Weights of a small GPT-style language model, trained from scratch on English Wikipedia: width 192, 372M tokens.
MLP neurons of a small language model. Each row is named by its layer, matrix (up: input weights) and neuron, and shows model dimensions 64-159. Each number is 500 + 25 x the weight over its row's rms, rounded and kept within 0 to 999. Numbers have three digits each.
A block is one neuron, or neurons of one layer that tend to fire together. After each block is what it responds to, as a language model described it from the Wikipedia text at the highest values.

L7.up20:450441490528501497512511503539494504453525527519492522475496478520462506465545507475496531515515472480452490544498497480539524508492501495503474513509482522516546493505552460498480523511453456488515515529495486484493463486461500492507494463474493550524483510518510548536512532496528532550
L7.up415:528453473526496496501519546531516488507507489501475513465485547443538491454506486503480502497520534555475510489512509466490481499523496513516461456534475494483500465512503482496526530503456544513494467521550547525501493488442500497514508488481478515531502495533563511494486515525523496518
L7.up424:549496502491480474486477465512518469531435503481466526511486497481514497525547449518475500544487512450452519501496501520504467493525497501500490468538502513502500451498555533494558516494470496533497544482511495429452502533493559504487487514483476508507476496476505538495511493507502502494
L7.up502:488512530490491509487452491484485494486505446492510474530459474492496497482516519511517460512501502475504483494461509510527543474530500548524479487509509535485547514487494541533474531473501452542513465482505527494534531450546543513490469482472527535510480476514554473517500536470480486486
L7.up616:479480498514523495528495510492492507532525507476482497507491537536499519500527505452520522498520502504447506483517485468508491536468516533482528484524521491478511506493465494494524510490525480503563505499503528461501544483493518525521517477496471529505509560462518466476508512483488477506
L7.up672:488474519485495478515477504502524494533488470516466487487499471526507529483490500476485514503529442549478475504463549483521470492533496514478501490508515501482515480501504471499515513521518459490493503565507537452488530470466502490509471465493528493479508465484498496492474487483516516503
L7.up700:537506517536516533496458508525543477514468453476464549510536489496490482526463505499519498478502460492496439451486512484499479515489500512546517491485470516501510471475481521481509498485470523519517510527523464546506475460470480516492485453519522482488497513507505464513498501518471504481
L7.up727:519539506484512522492476485527530516506518476494463491476480513491510485465512506525471510473544486569516550541466483505503505488501490503518522481485469526499505500480507506511455451476518528474518452509497530511501556478558479528489496530484512569518483499442536503501483479494541500478
Separators before a new word. Punctuation and separator tokens that open the next word or name: the hyphen in Arabic al- names (al-Husayn), table pipes, sentence-ending periods.

L2.up182:496524479462490456499481469538522509503498518463504457500514494505529482512475513514524484471489508485473471514503476455489493497512522490520465508547441517491512506521502539466521521530468457447457516475532502508501487529478532496528546470500500474500469521537487509496495496498470485511
L2.up203:492501532476517467526465468481490491529494470496488482480482504456497500495544474495461517517512475487511503513493489475517464505509526492486480509542502470505545514495478528474484542493497500486518508468544557461507505487522515499470492480545480507461465479504479502522481479535438492501
L2.up204:515464514470508522514479479510511491517562493533470515478484551492484542505530488491513485492524474463463489474488519488500480472486492502500498473498499512511517491501506490522497544530536529539523479515513497466445491486526508474514496537554421484506495479466524492445497523502480498493
L2.up223:473500491496541506518464521465487519468495479476480522524526503520496519481536458553525521508483447500491512466433517491532479496480541453506483486484498529487477451501531477475524534472504498466462509498523506517505444449476545516496446508521498530455521532488480521508472513479498516567
L2.up364:505521475525543485497494463496510499537529531491491496443489484459515492494539506482561516548516508534494493482441497458543462533490477505498516489530519500499489522491546483507544556480530473497492463509482524564463491503480489512530503473512490528510517523510500530485541468488501489506
L2.up592:500428487494508539479465447505495538490522534535527521503487511496520527512507515532552526505517478499477511524515529487514500484455533480484528490542509529528538494494555498500522507474521510526491481518487514487537496447505509482508535529510484466523481502480479541439482486470502468501
L2.up614:426495533459521503512513507477487475497509493505493485533481525485513495508487508511458489473472530469552478509508545485486492409553551472497475467518485547455529478505484505543514515536525497516516513485526487493517443492488504476511511490499510516500504525470487504537513519480496491481
L2.up646:505476497498518518542450490471514501498508463502526525478533505497486506487549528488473486475510499546490476487451507475491469500510533440529468538535468503528520520515518478536471487497474489496525486514513497476499550482526504511497508482511507520470449483488493502523544485486478473521
Prepositions and word-initial fragments. Short mid-sentence words where the next word is predictable: prepositions and pronouns before "the" or "was" (at, in, it, on), word starts (ach-ieve, ap-ply), table pipes.

L2.up200:480517476506494446532436501518519483545501497468544515457503511550503507507478498503516497482501514492526466513495464512502483511500551529514507476520439471479488540524509493509539477491547505495488516499541494516486466483509485498502521510558488478519530497456493457462501468517523487501
L2.up274:501508518472515518533476467531500503525490575527512537472495521518470507508476490506455470496504525526466542493519520523491475478499488483552484494481471556486529478515509503522488525541553490500527519519545525518496548469504510468469481497496510522486492480501509478488522455505491520527
L2.up334:497552505504522509522494465520509520481509511491489527485466494445497500550535512498484505467544486523508497533506496521477525486522478440517491489512494515481513523535526475472488508509560515504452545501474524516490481484480465506482521470527501503524510517467509497517476443486484504511
L2.up442:534521535460527501512502483502491509480497499497500498495504466521484545527544456483449503551509448508477527513467519531529486494529493460477474510533515506501502473459523515493479514447483499468517525470467516485492501477460499469517525510516493458503452504496508504495504472539494511562
L2.up560:476519537472534410526498513523535439493516478489512482493512490488538488504511457474486462507528509505474478505504492502479486496542513528528495487521525554510508496513509498442516520486493496497500552519514476459498494448502460471530490506483495471523510493543479496509518526519526454452
L2.up632:514492471495463517506514502529454523472506568519458468527503489465505492485510494519481516483495481546494505456480465510504532504501554512480503495507519498478533486520504498475509481491513464493510524522513518510469524488480514532480509538543482506456526499496517505497503511510464524484
L2.up649:511503513503551488506485494532508524470483515545477499477477524522491509528442477480452482500477541512539499479487447502528554512478449457478517544497519476440529518512535475473512436497470534483509495498509497545486517495497485487463546492491480529533484531509489493520477526516501496531
L2.up680:535518492530454502488504475514466498522500525516487520465526481520509510489504481531483473516503472555548446497524516494515490500520542504484481466462513529485494493511516477496493493540523535504486511473463513512470516505480503492520484511518496529543514543475428560533522523479503483495
Approximation and quantity modifiers. Suffixes or words that qualify an upcoming amount, such as nearly, approximately, almost, only, more than, and "there" before were plus a number; also some scattered mid-word pieces.

L2.up188:506481510500516511481529520493477553483481481515476450494485486530522506538509451533472500525449495499500480466483496483506496476513453513532488535480485528474493520483437481453488464512457464495497493509537454539465564491454534488503515501507522548517460484492519477538520524467546512523
L2.up318:529486487485495473482494466472489474478521517434508439499500528493536503494470479525501479482523460479501522428515538505489486549515531488505475550472490497475476509507473488491519544491481489515492499476568465505520508470495468508493514530506497504524456511512523471529507497504547545548
L2.up384:500466562493511490521538531522465516458481533478506463544474556510467530533477502528483489492496463455448469509508503506477476482540495503509503464465505522511561547478487509468516513550478495499497497510551526508471477477508535537494498528507519491513530481509482485497520480471538487527
L2.up386:549501511451464510543418486524498470469492519514467490476452530495452515496519493504457505482521500461479536475543524492485513491512525503479485505518526451527482487566502472482477489499470505494479507479508519470475541504518511486502509537508522475520479476473483490513540486487496464496
L2.up423:493519506486489496526527529516501525482490444468514461515535515511487484496490503492488459499511477490488481472524486506482513494532473526506537493490501586507489482505517488479515454540464488487471520466534439526459511452503551487526514480510453481511518532474497510515487473545513531541
L2.up565:537477462437480479526509489486495507506469500492482522489534485538546525486485545516486459483461483503495504472492476543494484536501567502466503513507533526461505510519451497502561508488491491465458471509504508513455450509479514535481520514497462483522525485502537480558509498509545512517
L2.up585:513513518449475523478520501512503483506490500507485501541487476489499470532519495508488470491511452476472513507527489549496484535535488518463545508484515514502502506532511513480471466499449481534472524533531462504523537510501554528445453464517447541484466475525483464524518437524507516546
L2.up609:508506463480530526514502530523488498508487492533482450537491510461485480523482475514464494516474467477474516497533476520466490502530496525562451456504509521489468490521489536479486505494471526504509498526450485554483486496521513501525520529475524521510448495527466503541508534472515461475
Word-ending function-word lookalikes. Pieces like to, is, on, in, as, and that end a longer word, often a name, as in Puerto, Toronto, Alberto, Illinois, Falcon, brand.

L2.up2:506492489519560493534450472533503506487493483506518518477498502480511456490467490508481496510492480455477504555481477495503496479514504463521494498534514481482451489435531509516449470455494506499532491506496523530532469514505535482494478512514510479487475520538496455512517517498504469514
L2.up244:498481515520514495515523480476516500518520508496513496482491521507510521451480482510506519500478491499520531510493486494502497509514538496505522566518480505507462478518517503555498467502489518493456482512496519477481501477493492504516457523455473531484512513527536490517467462508515531496
L2.up349:484485508472489528547519515493523480503500475492544498477469509497497528461532500454449492480476509498484498551514537528517472500499494508552495500496499511503473500479543528487520518448488479537543466528543510495552504533511482523520507493482498505503475523506481453477515439474533511481
L2.up482:536468526504509505490526528528499503493486461467444508501492516487463470509492500466481506481513524476484497454469518524523465539497476503528508516507492493508500506525453550469474492474477497534530551554548491467492540531488456527475487474496507442512491439546528496512475479480514494519
L2.up536:488446500489486497523509491490486501499503530481499431529530471542512484506492496528503464494510509503461505470517510506501499482510487521522495511481494500470484481476536499441544479512536490510515545526511509503511547526474493494515500525511490486502489489540519491515526474465557520521
L2.up656:564535476479519544497535547520503496507461504511499515452500505513517480484501458525508451461491484495468478458496556481480512473518543442504496448514515497504472438448493493512499484506517465521515495480490486498479508479470501535515516559495465521504474483506507497546501516492500495507
L2.up760:523477474455448496513485484488540519518502492496546518484527503481545529489452505470490512506510451479519541485492562439530511495498488458494494513511530497475491496441524516522521495491541539514494486506497487486461485491490531539533527562490519489520517487443500483520491513486504474513
L2.up763:524504530476488529467514490476489544522486500517514454497496468540496489535488490521468466538513477476480541495565503532467491523525485507516472505514478475473500489487537488476522491527509502493484490551544528539505498494492495468530491483482506500498494520502501501490530537467521521506
Coordinate seconds mark. Mainly the double-prime seconds symbol in map coordinates right before N or E (41″N, 02″N); weaker on mid-word fragments (E-con-omic, Build-er) and closing quotes.

L8.up212:514527469507544533502515478504492456446505520510454483526483486480458526533519453551496505481525529496531525459522498465507494483498469487471474479474548518508515491507536491494507512474468495489466457508579479526466541483537529496518525504453523495531499532447484523483490506471472511544
Words introducing dates. The word on, and also of, to, from, until or a colon, just before a specific date or year, as in announced on, as of 2026, Release date: 7 June.

L8.up622:518540478494446565484458540510472490489444501488525510515492478448490478447507496525471500524481512523512496527481558502483502492510478501476498519478535489494518491497530487530481544471463445518480466533506508500473510537474491524513501478487516516511474481456510494500505476493554489490
Final piece of names. Last word-piece of a multi-token proper name, mostly a surname, that opens a sentence or paragraph right before its verb, e.g. Sh-ue, W-ong, John-son.

L8.up639:499502463479482525533503526505515532519500475484543513492520471546516513508545507538492542427475495515497515515521520492501487507511555546475481512493503533472495505505495485535532477486518545482518501525516469477454470531480486508514534501479467515522475466517520473502441504500491452514
Mid-word and measurement fragments. Word-internal pieces that need completing, such as ris(k), st(al)led or d(ar)k, plus the inch digit or fraction in feet-and-inches measurements ("46 ft 11 in") and some table cells.

L8.up343:489535456478507496472510491476535485496471513519453483510517485477492532465484502525544474497508518505508486494481494517507522519502481490485446475511502501493509457494543522472480536500544547545519471510493447515530530488471565505497535507526510552513499460541510505488488565502545497431
Predicting next "age". Tokens just before a likely "age": "the" in "at the age of" after death dates, and word pieces like herit/advant; also weaker on "at" before places or times and on section-heading and table markers.

L2.up126:534508454496481554491496500514473449511480506512537497504520500536501543472453524522532507526493482462510483492492507489486509474511520488504499456489526519460528503494519485484543502479505491477505482516507478510511489497529542507493522477514502530507476549500482499487486489503461510495
L2.up156:475477466553505517505516493511496445489481490486513499497497525477499464542461477514500477519520497481494476432484489553564511494443515524518486509490477436509510487522516450524506492520503502466512470508500501534499505505481502547537504503514493522490457517529539514516462460484514505506
L2.up353:544462455466495544544527485522513512505514546482517522482524523463508524478482504503534462527498478500503503478505505489487516495466450533552531482508509487479487526476501494519506490495521535495483418498495505508527486553497500463492508497502512492504499470528512550472476533505526532481
L2.up372:503491496477443554516496475448496473502520496480524529496503490533544530509473501559485524474497488490493467499459494503519494538524494537511483502494503476467495497479545512523495508487496485481491471556489496475509512499547515530481448465570541509512445505495486489550472477509532507498
L2.up409:546493491492504502495490495510475492469488463534536494496515514513473496478487504490479469502503464513522444467459443502498553485504464471455475485543555554481476469547523485487476457512485524524502501503502504493506535483475501512487519530480505462513451531529514481477539480540518489578
L2.up470:480511501512484496521518480500560445490529465468514526546507570520483488532512474503480498475494486522506451504482477506509471522514499544523489474488501492480474524495506498576479499535490514474510474547513483459429500505506519487489480499478483533478487528488469521519483495514526519504
L2.up507:505470457527494503549449529500502498502478529465498493511493520488501504476521516490515549481472473472441491473520483505533536528469519499527488513469498484483516475517536492520526482458479484526524498498470476509496509479504572526468489470463511543561526489502487492483513493554505514504
L2.up699:492479443487539514501534505528548494518468497455519476497512535500504487476528443549526479495501490521567495493470521458517530568490486552459511459496534497491491502466537542486491506530479472482492499499525500508486468504519472508509517482508531535509516477532472473518496494527522515521
Infobox ends, mid-word pieces. Double line breaks closing infobox or statistics blocks before a new section or = title, plus interior pieces of split words (Arizona, lieutenant, Superior).

L8.up348:523488494494489505462486504498515514478471512504489518497481488502482570510515513498516536486512494505503540506444467472504500518495472517519498511494509508492534542527533519499503510479494520565471551487499503478487510479490527463496506464513465502473508512512469503511470501501480471521
Biography sentence breaks, name fragments. Sentence-ending periods and paragraph breaks in biographical articles, before He/In/== (Alberta. He), plus mid-word pieces of foreign names (Kaz-ak-hstan, Novonik-ol-aevsk).

L8.up373:511547498489511470484527513519463481481465507501549496487487472506538483522496475480502505484521477549508493501496482499535514500517476470488572520438505561462473508474500512524504499482482499503496484497475534486464538468543438487570513487560476487537515482535530510474523499518538503504
Before an upcoming number. Tokens right before a number is expected: quantity words (over, more than, about), $, month names, thousands commas, table separators.

L8.up407:490495504496503537493486475518498472493513489523496479509552460529521493466546544506475494532462493473534503510493494517512546476503472496506479528495513527520462482469524514530467498469515479540515513488497511545474475493494438523506514516499521510501524518520517509514525499494545502526
Lead-in to time spans. Prepositions, determiners and quantifiers that come just before a time or duration expression in biographies, e.g. over time, the following year, In 2000.

L7.up19:525489529501464520480470485486513491471538492499517513527520481490523491459500524507522477437531507492505483512505520531504496506493536483474475534578482506499510459502526492476503498505525512478522475510533437499505556480509484495535444536533483530514471532496551508485476451514503519470
L7.up274:515493470553459486450503475503507538498524507484484499505463493528510534475488527506511534465499451489433524484464499502517508506466471515503481538505487507448454510514549471493489469461491487460535480516529514491514468502458529546523486512494482481506505505506511498512478535526498506512
L7.up328:542519516561486498530488503528496479472507541490559549481540470490491516517491446530495475487512470519467509501484467509499508482529524527504498524468538494520486509473536531469571517512504530526523493439505505545483512504500485487513513512508470532492525496516488519489478505518505517490
L7.up433:517508507475530473507481475533502506498533551494461480478502472517491522532457500493516521460497510489449470517545493509541519541469485517501467528490471509453503539525500532507473497473490505514482485501481481515508464498520497511522485541486487479497539444501553511446491496554522431516
L7.up524:539446505481504483518473469478538433501537502508476483534481519483501506512515451510482506493489503515458519524524536502503525500495506537500488499488525507491496506514473501479522512485475517494481481499474506535530512500481527491540514513497457495497491511496498551491511487501551506520
L7.up691:505502502491522494571470494500523507465529523544496476530516552457487490503508512487516482484495462504477524479477510546509495520511519535488469491532498547492531505504509487483523492462486516471451457510521547509526474497422516491529536559486501448490508486503500540451512531519550492467
L7.up721:516498516489512496481466491495491522515473493501481511515513492486530527494408468508508495482538485460510486509524515491480497522519496509482499525524537536443504500475525503499497527507497513495488490516532473505544472508478501484470478497498457470503485483512497512527489494454556468502
L7.up743:511495518512496548489508484477521512514525515494477476497478505476495455514500513485461515487517503520469466518455537523518500523485479488485487504542496539488528475491512505528491506469493528478462480546509521525516508493499520517512504503491512516492464480496504532489529503487490505484
Wikipedia structural markup. Structural tokens at section and list boundaries in Wikipedia articles, such as paragraph breaks, "- " list bullets, "==" headings and table pipes, plus some word-initial pieces like air in aircraft and airlifted.

L2.up118:439483506522522490512491518471519492504480539502514447527498526537516498528542479531526498484544479521545498515513490495527459522484483547515541507479463518499509503442512533503493512461456497479478470492483511487476480488472508452456490462499495492507492519540522518495511483558476491498
L2.up262:504491554473520527515509461524478512495487505492506496498561504512489503512449464455530482500495461513506507490518522495472459486488489491474501503491505505520480486460493486495526503462501460523459478483497465512518538502476485531527473458552561501508507480492471468485511505547515498516
L2.up275:444493495487532499475492491488493470519504523497513491498502484534478481535551489500501471499551499499436512458482458488502479508505503492491527536496518505522509460509506484500532518458527518507490459528497493521512512459486482488520458509535484518483526490514520513481498507527529509534
L2.up278:466543479519556510538520505492497503484481514484517511537504451554499510529524525490481471525472504424513494486497476526492533475523477494537484496491515477458437507477505478514464480471448529483506499473478474507472436496519518496519485535565486498499501517507499492515483483527527522549
L2.up387:475528519507526526512504503542501424509522502475511494493499547525451501442520484476516548500502485510516496432492487507470510505519529514513510486494510508478532489472464486470517484505541496496511496540507454513512496521499533481541440474548486456514507528488530528503478535521480497491
L2.up400:474463492507523508481525492480541467462521473478469489504484530494484487500538477516472518533504482484520501513458446454501548521499510486500481490462497479502505476474486532546511472505467498492544470536519435507478432482516547501481512498519487465471484533484474507500502488511531534510
L2.up555:470509477451553453489481481506504516485511501486546482502514518458520510527500487497472499517555499495504503534484514475480494483494445484472479518519509542477456503515514545458539524536478444521510515512487502477519462476499502484466521498500515448527513543480507477492514498509517522530
L2.up756:451517508527500550481522474491481518510533522503496475490507506501520475533462504465509527445509513454516510539530518494503496550485519468542533516504555525477493494517495476513503530509509467510527502488540489506490485508491506513499468509450496516497531482517523532492529493461530469508
Predictable collocation completions. Tokens that complete an expected phrase or word in biographies, like "known for", "spent", "unable to", "received from", and word endings (Tor-on-to, Si-ber-ia).

L2.up36:450517458470490495482497517510467519492484513492483441519513545480496485529487527519530517502548520509492492512544487508512462508481459517457490460494531499472478546456478515482506519489535507518514490495529520512454517491500518501511488482461457540548506523517462482539482531475527487495
L2.up83:496513499531484528531524520481510562486489507537535475504531479531497533476501483502519504506504484459478485512518485542495520513484460522500470510456509515539504505524492484489516474463503537482483500504496526446460475575482531541533528465509483504524496472527480509513492473498478500497
L2.up99:468487469505500496513520495476478476536536526525490474507496490432478494519527517473482484482480517499516490483517490546487500491505500515547501531483511543466465469470507477502471499452477491522513481527499483512522503503482500490521550518475495503475542503508527503532493472464579539507
L2.up225:477510517425521465506492516498502503425487501458519473489486477499508549499431495523528498487491517509527488490447514464489463506484482529515510500507472481441514524484540507507532490442531477496477495473483492426490514535484550492510521540526508514525517479506453514509511460461509534492
L2.up296:512525484503548494506490513512486516575522480517489518490505530493495481531535505499520488481515522552466469499516510475496480481491500508556482483537544515500539498516493517478522453531505478477520497512475462482476531518484503545509517452517503474504474478530460512544539516539477530524
L2.up352:524490485502520513471474459461496543531484524492503455498521521518505534505520496499496468472525470499461455514493524564511441485505527519523488533495543532493496470480539498502470530507487504516489501479465522479475513515503474519502493458520493498485494471505523535523449500533540517491
L2.up678:531541512505486496497453498479496488488474497557507480479509473527507462502539468512533486516529509507538505452476501490493456495465471538494482481501486503545502522500507519533489545502547489534525509495508516506522513502503488474541494504571464527515494521527546530519530515512476520539
L2.up693:504486495491534536507520526523479478548503485463491468499496528488507478511559474502528485535495487515481454492492506522477448504521520516497495495505460504485524486473491474478477478493491509525512524490518486539443523500500487510483556493504511520491494516571529488546497509482501489488
Section-break newlines. Double line breaks ending a paragraph or list, mostly just before a wiki heading like ==Personal life==; also word-ending pieces like es in sales, bodies.